Part of a small language model's weights.
Size: 14 layers, width 224, 4 heads of 64 (1 for keys and values), MLP 896 tanh GELU, vocabulary 2048, 8.24M parameters.
MLP neurons of a small language model. Each row is named by its layer, matrix (up: input weights) and neuron, and shows model dimensions 0-223. Each number is 500 + 25 x the weight over its row's rms, rounded and kept within 0 to 999. Numbers have three digits each.
Before each neuron's rows, "fires on" lists the tokens most often at its 100 highest values on Wikipedia text that the model never trained on; "fires in" lists the words (lower case) most often at its 100 highest values on Wikipedia text that the model never trained on. A number after a token or word is its count.

fires on: " time" 24, " life" 17, " years" 14, "lan" 9, " home" 8, "town" 7
fires in: "time" 21, "life" 16, "years" 14, "town" 7, "home" 6, "service" 4
L2.up559:501496438473496538517489525528468492480514497520529459519512522530509478493466523541463509552504470494528491516494464499531479453510485479527510445501465502500466500504492456507483470530509520487463518504541484507538547530460468488530516475556538508521516518474486467480539508499514496471485534537515500491523476537505514488492457529509488505492497526488454505486483505530491519535478511515473485506498507515485485500508489504471479486496460524468540485508461555501539516488438483515460495477499510494504489515476478456474468509510495518479539538506497456521491486480516488512515452492477500500504474451493523453501466474471517507511519468460521553446513500547510491465499

fires on: " years" 30, " who" 17, " children" 13, " him" 11, "ul" 8
fires in: "years" 30, "who" 17, "children" 13, "him" 9
L2.up328:470499512494504508532518479489499557497470476523484535545503445471540516476469505483531476481464516494510490461505501482516477475522500532535488496523505485518527530509541454472501490500464529533479507465531470485514498477503542487472478520516491498499466514468526472523487533524503515494464547468508462544486491485500486497474485494473480525455523472463550515501527474476510477540543487514544540506525497477506488495466468498545440486472505532515488527492494487491520542498465491441458532532535500494488467471501509494478484456518486511519480533488508512474515501487499497473497503497534517528468465521483492532493541485460496532511524454475528511479501485552551522512487

fires on: " or" 45, " for" 21, " between" 7, " an" 6, " with" 5
fires in: "or" 40, "for" 18, "between" 7, "with" 5
L8.up700:481507523451540456489522507490469501512528508539521493488489501521552513487487470503491494471523528472468460511449465507544508495494516500535534449482514520458488465511530512487471524534487517486479488473536504524542533509486494506490529487535457492490492558501488511497451490476474537515492491523497494491454482519517488500485471537468528504479477519507503503547493492460457467506497498527512562515469526484564515492477482475500511471537486562530533472474489514500516531503503491464515477520516490496474538520513475466478536507498506475509519474449493479486497509484482497503537500498473539493510543485470493560499458545528476504520459489482537512496464494506462513508513

fires on: " most" 20, " first" 19, " only" 7, " up" 7, "es" 6, "ec" 6
fires in: "most" 20, "first" 19, "only" 7, "access" 5, "special" 5
L4.up701:512506533449466506513505467462516532505495481522449494504485539500464493473515518477521468477500502488480512541498507541488460528474517524474473453504515468516509474501483472470513527473503493498526480518503536554486516484496536489523467463573516495525508519540513494478478532537517459515496498541535449507478451518504491506471519454495511534530534503489500523488471509457508493457524472520452486502493496539515514487548474537522482479482503500491511522519496499524493477535491487481487473493508471518521493573497479449484517508502477479504488453504488459497508511490473487500476489481479532469535492511432521505508489544518519473489508523480464480484521478510524537515449

fires on: " New" 52, "w" 17, " mo" 13
fires in: "new" 46, "news" 5
L8.up117:487501503511462562510514508484489497457528530517452523529512495488483542463515503495511498503474535495492499543493489469466503520487528470528520464521474515469481478498472530464483503507487508501504507543486478478522529515524502486537455504472465513449508450445461491486473460509463534492530507484501512453484497528501510452469495523500481500495520512509448529502487475514488494556473538510487485521508493517479506532554477464491539491486497539508521459514493490495478508483526553479518467503476494446481482507500506473476522508505503499509538502513470508469518527478511476495467511475443523547466477505438498529516513515527531539503503482461554498509511471498533534515526

fires on: "th" 23, " is" 18, "ly" 12, "cc" 9, "mo" 7, "m" 4
fires in: "is" 17, "early" 11, "according" 8, "although" 7, "almost" 5, "earth" 4
L8.up27:532500511507488522490508487536515462466488506542493512507556493496484504502494497480454485496489497475465512529523500513489492505542463478463507485504532494486468485509476501541485528498543473489456492476484473464503493524513509488516524467519446476498517446459508500489506532461482482517460518494500538546464490462512520490506492528547487493496502497522473499525469497527503522510483509476473493560534490512518473448514427495532525466473511516502431486510497502485516474499503540507489462515498518537554523481508515484521492495482498471490474484509492497508511526479475542495494562529460542495497454488523483516497508550523496451503532565478509554496509467508505517478519

fires on: " most" 24, " several" 14, " more" 12, " many" 11, " two" 10, " well" 6
fires in: "most" 24, "several" 14, "more" 12, "many" 11, "two" 10, "well" 6
L2.up745:469522507468445490511464487497518525517471527489472521475515490483495478480520544466485484508461515483491476512469493498491473516522482511488485505554490473470489532537527487479469487533516509506513542513518515523514509500516516478500517522570507490505451506479470503536469500523472531567510514493526464541495467520494475529520521517470507484477436503476554532469472481468491513503517508471498492491466504534491477488530477538507487451521442493465497506519512524492474524554516528464542531532522455521523501471491505513476506522507492525502485457509508535534464509467515491506506512498513519485489512473501492554526463440490548491544521508508509515482499519522521477490539

fires on: " both" 20, "ex" 12, " between" 10, "ome" 9, " most" 9, " church" 9
fires in: "both" 19, "church" 15, "some" 10, "between" 10, "most" 9
L4.up654:521474523507479465480492556517500529481468477546485552467475507511543490521514526474514525511511483468482503521478467479451489485547473467478515432509485520473493458538506498488501516543490534526472523483532480519501545490461464449490500496507510507513514503453490506546511528529465534515509481537549495549478498535479468495445496471471504495538518486523514497508491493508471487558498476510533490499509490490486479484482516510499496510538499504522499537507538478482497528493492477471524496513486525484522533527516509455458517510523506465482507511578546520506492493532486524501484482483466548518481504505481494520504493467467502467529536490514474478485510519544509535481520

fires on: " and" 62, "ult" 14, " or" 10, "de" 7
fires in: "and" 62, "or" 6
L6.up176:511561506517478509540486490525494480469507472514503520517529525534521525506476491495495555501466489523465499493496474528561505485488508504553543497503456497515481495516484522502529468493472513490467479479506498454514508504546502516425503502479518488536512515458465504456448531496492483503501489498513507480494501494498560536441478521509475524487472477487501509477497514545492485524467520565502523519508543484494517473472529486486479469497454511465493496481515492481481515502559514527522487501486481515502493501457526462470481493535486475504505418511492498515541494507508512501546492480503457452470531490433533497502514510505493544483493505491494508480495481504514462518472

fires on: "The" 45, " France" 19, "19" 8, "U" 7, "Japanese" 5, "men" 5
fires in: "the" 44, "france" 14, "japanese" 5, "francesco" 4
L2.up566:511461553452508470534510502479480533487531506534475477481523491483530469519494497515514500528489505518479496534525485512488526501513530541526551503487472476543472460481541481449519467494510475549459494491478524508529537497530519464510488496496519495541505489518502534517468527481475495498490509524503493486481501521496473486497501507495539492506513526489444501498470457516513480488484508541470514487462490475474503449515506485492482463518524494499543450505496535478471477538486507501482496506504465551468454480497491533517483507504489492477516532461501497476461508528464538474477521538488474452513487515471524517502489451521525551516507555540441503473485473455528505528475

fires on: "age" 48, "p" 23, "ing" 10, "l" 7
fires in: "warped" 18, "manager" 14, "management" 8, "language" 6, "training" 4
L6.up805:509508493527542477500503524506532496505508460513498557538516540511525533476498498454474531495460500516509500453482474484479502474467496451480511508472485541478524466500423497498476505506501501454491502471497518514520532472489481523506496514472491532487567517506518548504546468513490530501486521511475478501527513514550513496496536516526538524523475533550477503462496502549478507475455456499464496518521462497504482515495539524495509490526490462558494454506520466522541448470465513479512471458468507525499513490527506512527496509491443544521524521499488497491505480522499470543475457530488508503515513518483487502486484490508546477533476510487476499523489484476477515502510

fires on: " a" 37, "c" 34, " fa" 5, "a" 5, "lu" 5
fires in: "a" 34, "increase" 7, "increasing" 5, "increased" 4
L11.up53:472505519521473499530486525463509461475565532508473509509502489463475501485496494501491493495489450521524528459515498462545527529486482496493486496494496514506443509529521480493493529535510470491470484522540460496483477463516486501515486495493457501463483495499485496494491472518469493479461484468511513530475463522508508489500476545553516446496489549471476496490494523471514467543489537499471535498493500488493495465467485575533497503530540491491535540532505505474488487450524472541509477493505516476500471479500513493513507551487485501481503469506508538456467466467502543491516500474500536512516478502557514519505475555504496440524519521470532513526532490542507501472499

fires on: " first" 63, " only" 22, " last" 7, " First" 4
fires in: "first" 67, "only" 22, "last" 5
L4.up107:504460495494505499493542512529453461521546471518501505527503502533499538511490498501527506486521470542489459507496512549505498560512489499480534481532488483475500471504458532549501499517504504475531491504526526460535527495483499491485481537512509503510453459490512495532522489510506498514531493504457478527484476505480512488516511479479521523497476485508534472495533490548493533519484475510544478483482482497506498551546467544475525439499496515495521552531520525545490484465515468512495471522522487503477488516484480506436476491513458510511536473503540534489481477493438508494461498500473532494514492447495519496502472496536546479515502492531531495500472551524469458474457

fires on: " more" 27, "mmer" 22, " medal" 17, " success" 7, " 19" 5
fires in: "more" 27, "medal" 16, "summer" 10, "successor" 5, "hammer" 4
L2.up176:502506551494483510487487507460453543544495454531463489453493467520465512488486481536508535478536463479501460520527509474457495503544484503505505479535499520531468493529488482528487528496452510468470526496496546539484553525534547527513486524474543499480501515536510516493503496530498498534484498524486486541491489498511512492515490490483477542531541488521506500510461467497490539503499480462498490477468466468489493458515490458538517502470486507515447522549475450491526511528511527468484491482476525536488521488482468487516491503480480507473531528514540501503507518498443500487512509511544494526511469482470463487527530482491480542476481542504479500486484501536525504531543

fires on: "ver" 41, " United" 22, " played" 12, " who" 6, "ide" 5, " team" 5
fires in: "united" 22, "played" 12, "who" 6, "team" 5, "women" 5, "silver" 4
L2.up511:482460457520468526517485481534519514505480506498442487483536462486473510490537505468499520536514510495519485533537501492537526562505479512530479513511494496484520507535547508533528464540531506532458480520484502483521518542505501527551489454447470471471471512471502513492504507498492496496517473517477532517448535521491546506515539475490483539503472443512476490478542523546535519504487491516468533528480507456488519516496521506539462484445522497475519510496472490462503511487510483476459475494491490481454481503524527519490458495467500481459485529453461500500467498547514462494496507511490461521459490477476493512499497486505527464504481535529487507522493477491520502492497

fires on: "se" 22, "y" 19, " this" 11, "an" 6, "er" 6, "ed" 5
fires in: "these" 21, "this" 12, "any" 9, "media" 6, "many" 5
L8.up41:491511488491499474506536481526470511490562451507496493488476494484496463491493463521536520480510479485478479481534486515536487476500509485511490518510525508510544486497478536501484563544480474509480537466475523478554537445526498494522480529530491509487517497481503485490508499487537474469486479471536490490526513565534498495502510552479540467541504470461499475525491461471484511528541505478509500527498500488463495474491444517500520474556523467528532464507505484518477477503496481509464514502517504491501480568494523502490486510500469560532509489497501488489480528467472503510485451516473532489492484484482483499526539509506540501537481507509501486513458498536524472564449

fires on: "se" 19, " that" 18, " However" 12, " because" 8
fires in: "these" 19, "that" 18, "however" 13, "because" 8, "this" 7, "it" 7
L8.up46:512502478511443461531445481519481505486489488512476478498498491479497513484490498533517482523460475496456463488502485504523519456496526523518540477536516511534502505530493497530507533467453479504506531484468528519489534462517473436522490478565517493464481509514536503522496532509472501499487475480477517538496485498502485486501500536531515471471522469486486502496484527512511451509502480498456453530545517528478506496502534568516531493536516518453504500485544515550463504507464487458454510536502504485525497462516518499459498499518536481521485491489447457491508514489503477489480553498465508501491480471457531464476499508516522508533521506472497501512523532524511525531456

fires on: " had" 43, " has" 28, " was" 6, " 19" 6
fires in: "had" 43, "has" 28, "was" 6, "1921" 4
L4.up273:542525513471487506495513537495533528530518522505502524509505486534499509489505490515515502484505520531484447521528498472484502461454552487504527506541506492536474510498495520461481500495479491514458492506514476494485515481538548455511469489488479493476524531493519507495495528487491509452450531519512487499531537551503505514476484514522507463492509514520493518458482506491525482513477460495518530512537479494484479534503486533514479500449499458540465520473482566490493516480472543524518473522482504465467526466465490483484485495485533542471549451496470497460481504521466467493492532524453495529547537502518521504479500457490469531495487496454494468488546496518491532436515

fires on: " first" 19, " 2008" 13, " later" 12, " 2007" 9, " known" 8, " also" 5
fires in: "first" 19, "2008" 13, "later" 12, "2007" 9, "known" 8, "also" 5
L2.up19:471480489458456490502514513520502535490501514531481503523501481513504504472521533468459486484508483490446469511446531515475504468522482495500513518551553504536523509515487534462494536537501506504515528499483511489507469453485549510490489558539519485488508529520464518505493500530470482527521505506488478505471462504522487477503531514488482530487450475502491527505516482484515507532519496456542501515517471468478510519492451523486500479469528511493469448497499525510500499521511473494482496532519526476533510540485496498445514473492475548520508456529502544506456521498460503454488514460451507546459504497460489529492514517521487475512524465517525525516441503549521473468507

fires on: "s" 94, "am" 4
fires in: "mississauga" 32, "mississippi" 8, "ross" 7, "frisian" 5, "professor" 4
L6.up346:473471513484559545489468499490520511495514490523513484504490504496481503469486471498494481470509465448510460527498527511499488508498510459535488492518498505512513511500497499499524494528519472499479516482505497480518510501533520510513465481518525488499489517452507508468479508492494475469538497514526520497491493479494472504491539463480544498526489488539484521477479493523486516465503496453491516528473475521520534459512536463528499499482506477539439518530486496478520521464472535503567469462499481495533473490486531557451477527447537509482535469467490531515472487518475485448505544473503516489473468506506490518469517546477520469534490568486537533467470505561525521527535

fires on: "The" 32, " The" 17, " Art" 9, "ter" 8, "ant" 7
fires in: "the" 45, "assistant" 6, "art" 5
L5.up882:485495524483462458494521496494486485517522476507482493491500444502517542460490475513533499488489469452501501493513530489468470503536484531501501513476478462516488487534488507436504496508509503514497529527502506480500501470508500512496473522523512484524516441501471532511459514492457539496554499490520515492503504461510522449459453537504502506543524486497488526505552520541529489522502508480532485519482526513524504522496507463524487477527495524528529469503495521509508481509486501486468466520492468518526465517473498499486492471541498480535524440485550522460485514474498495485545521540478467508435527488499547541540542470485510465518474532466513487511531459506535481529455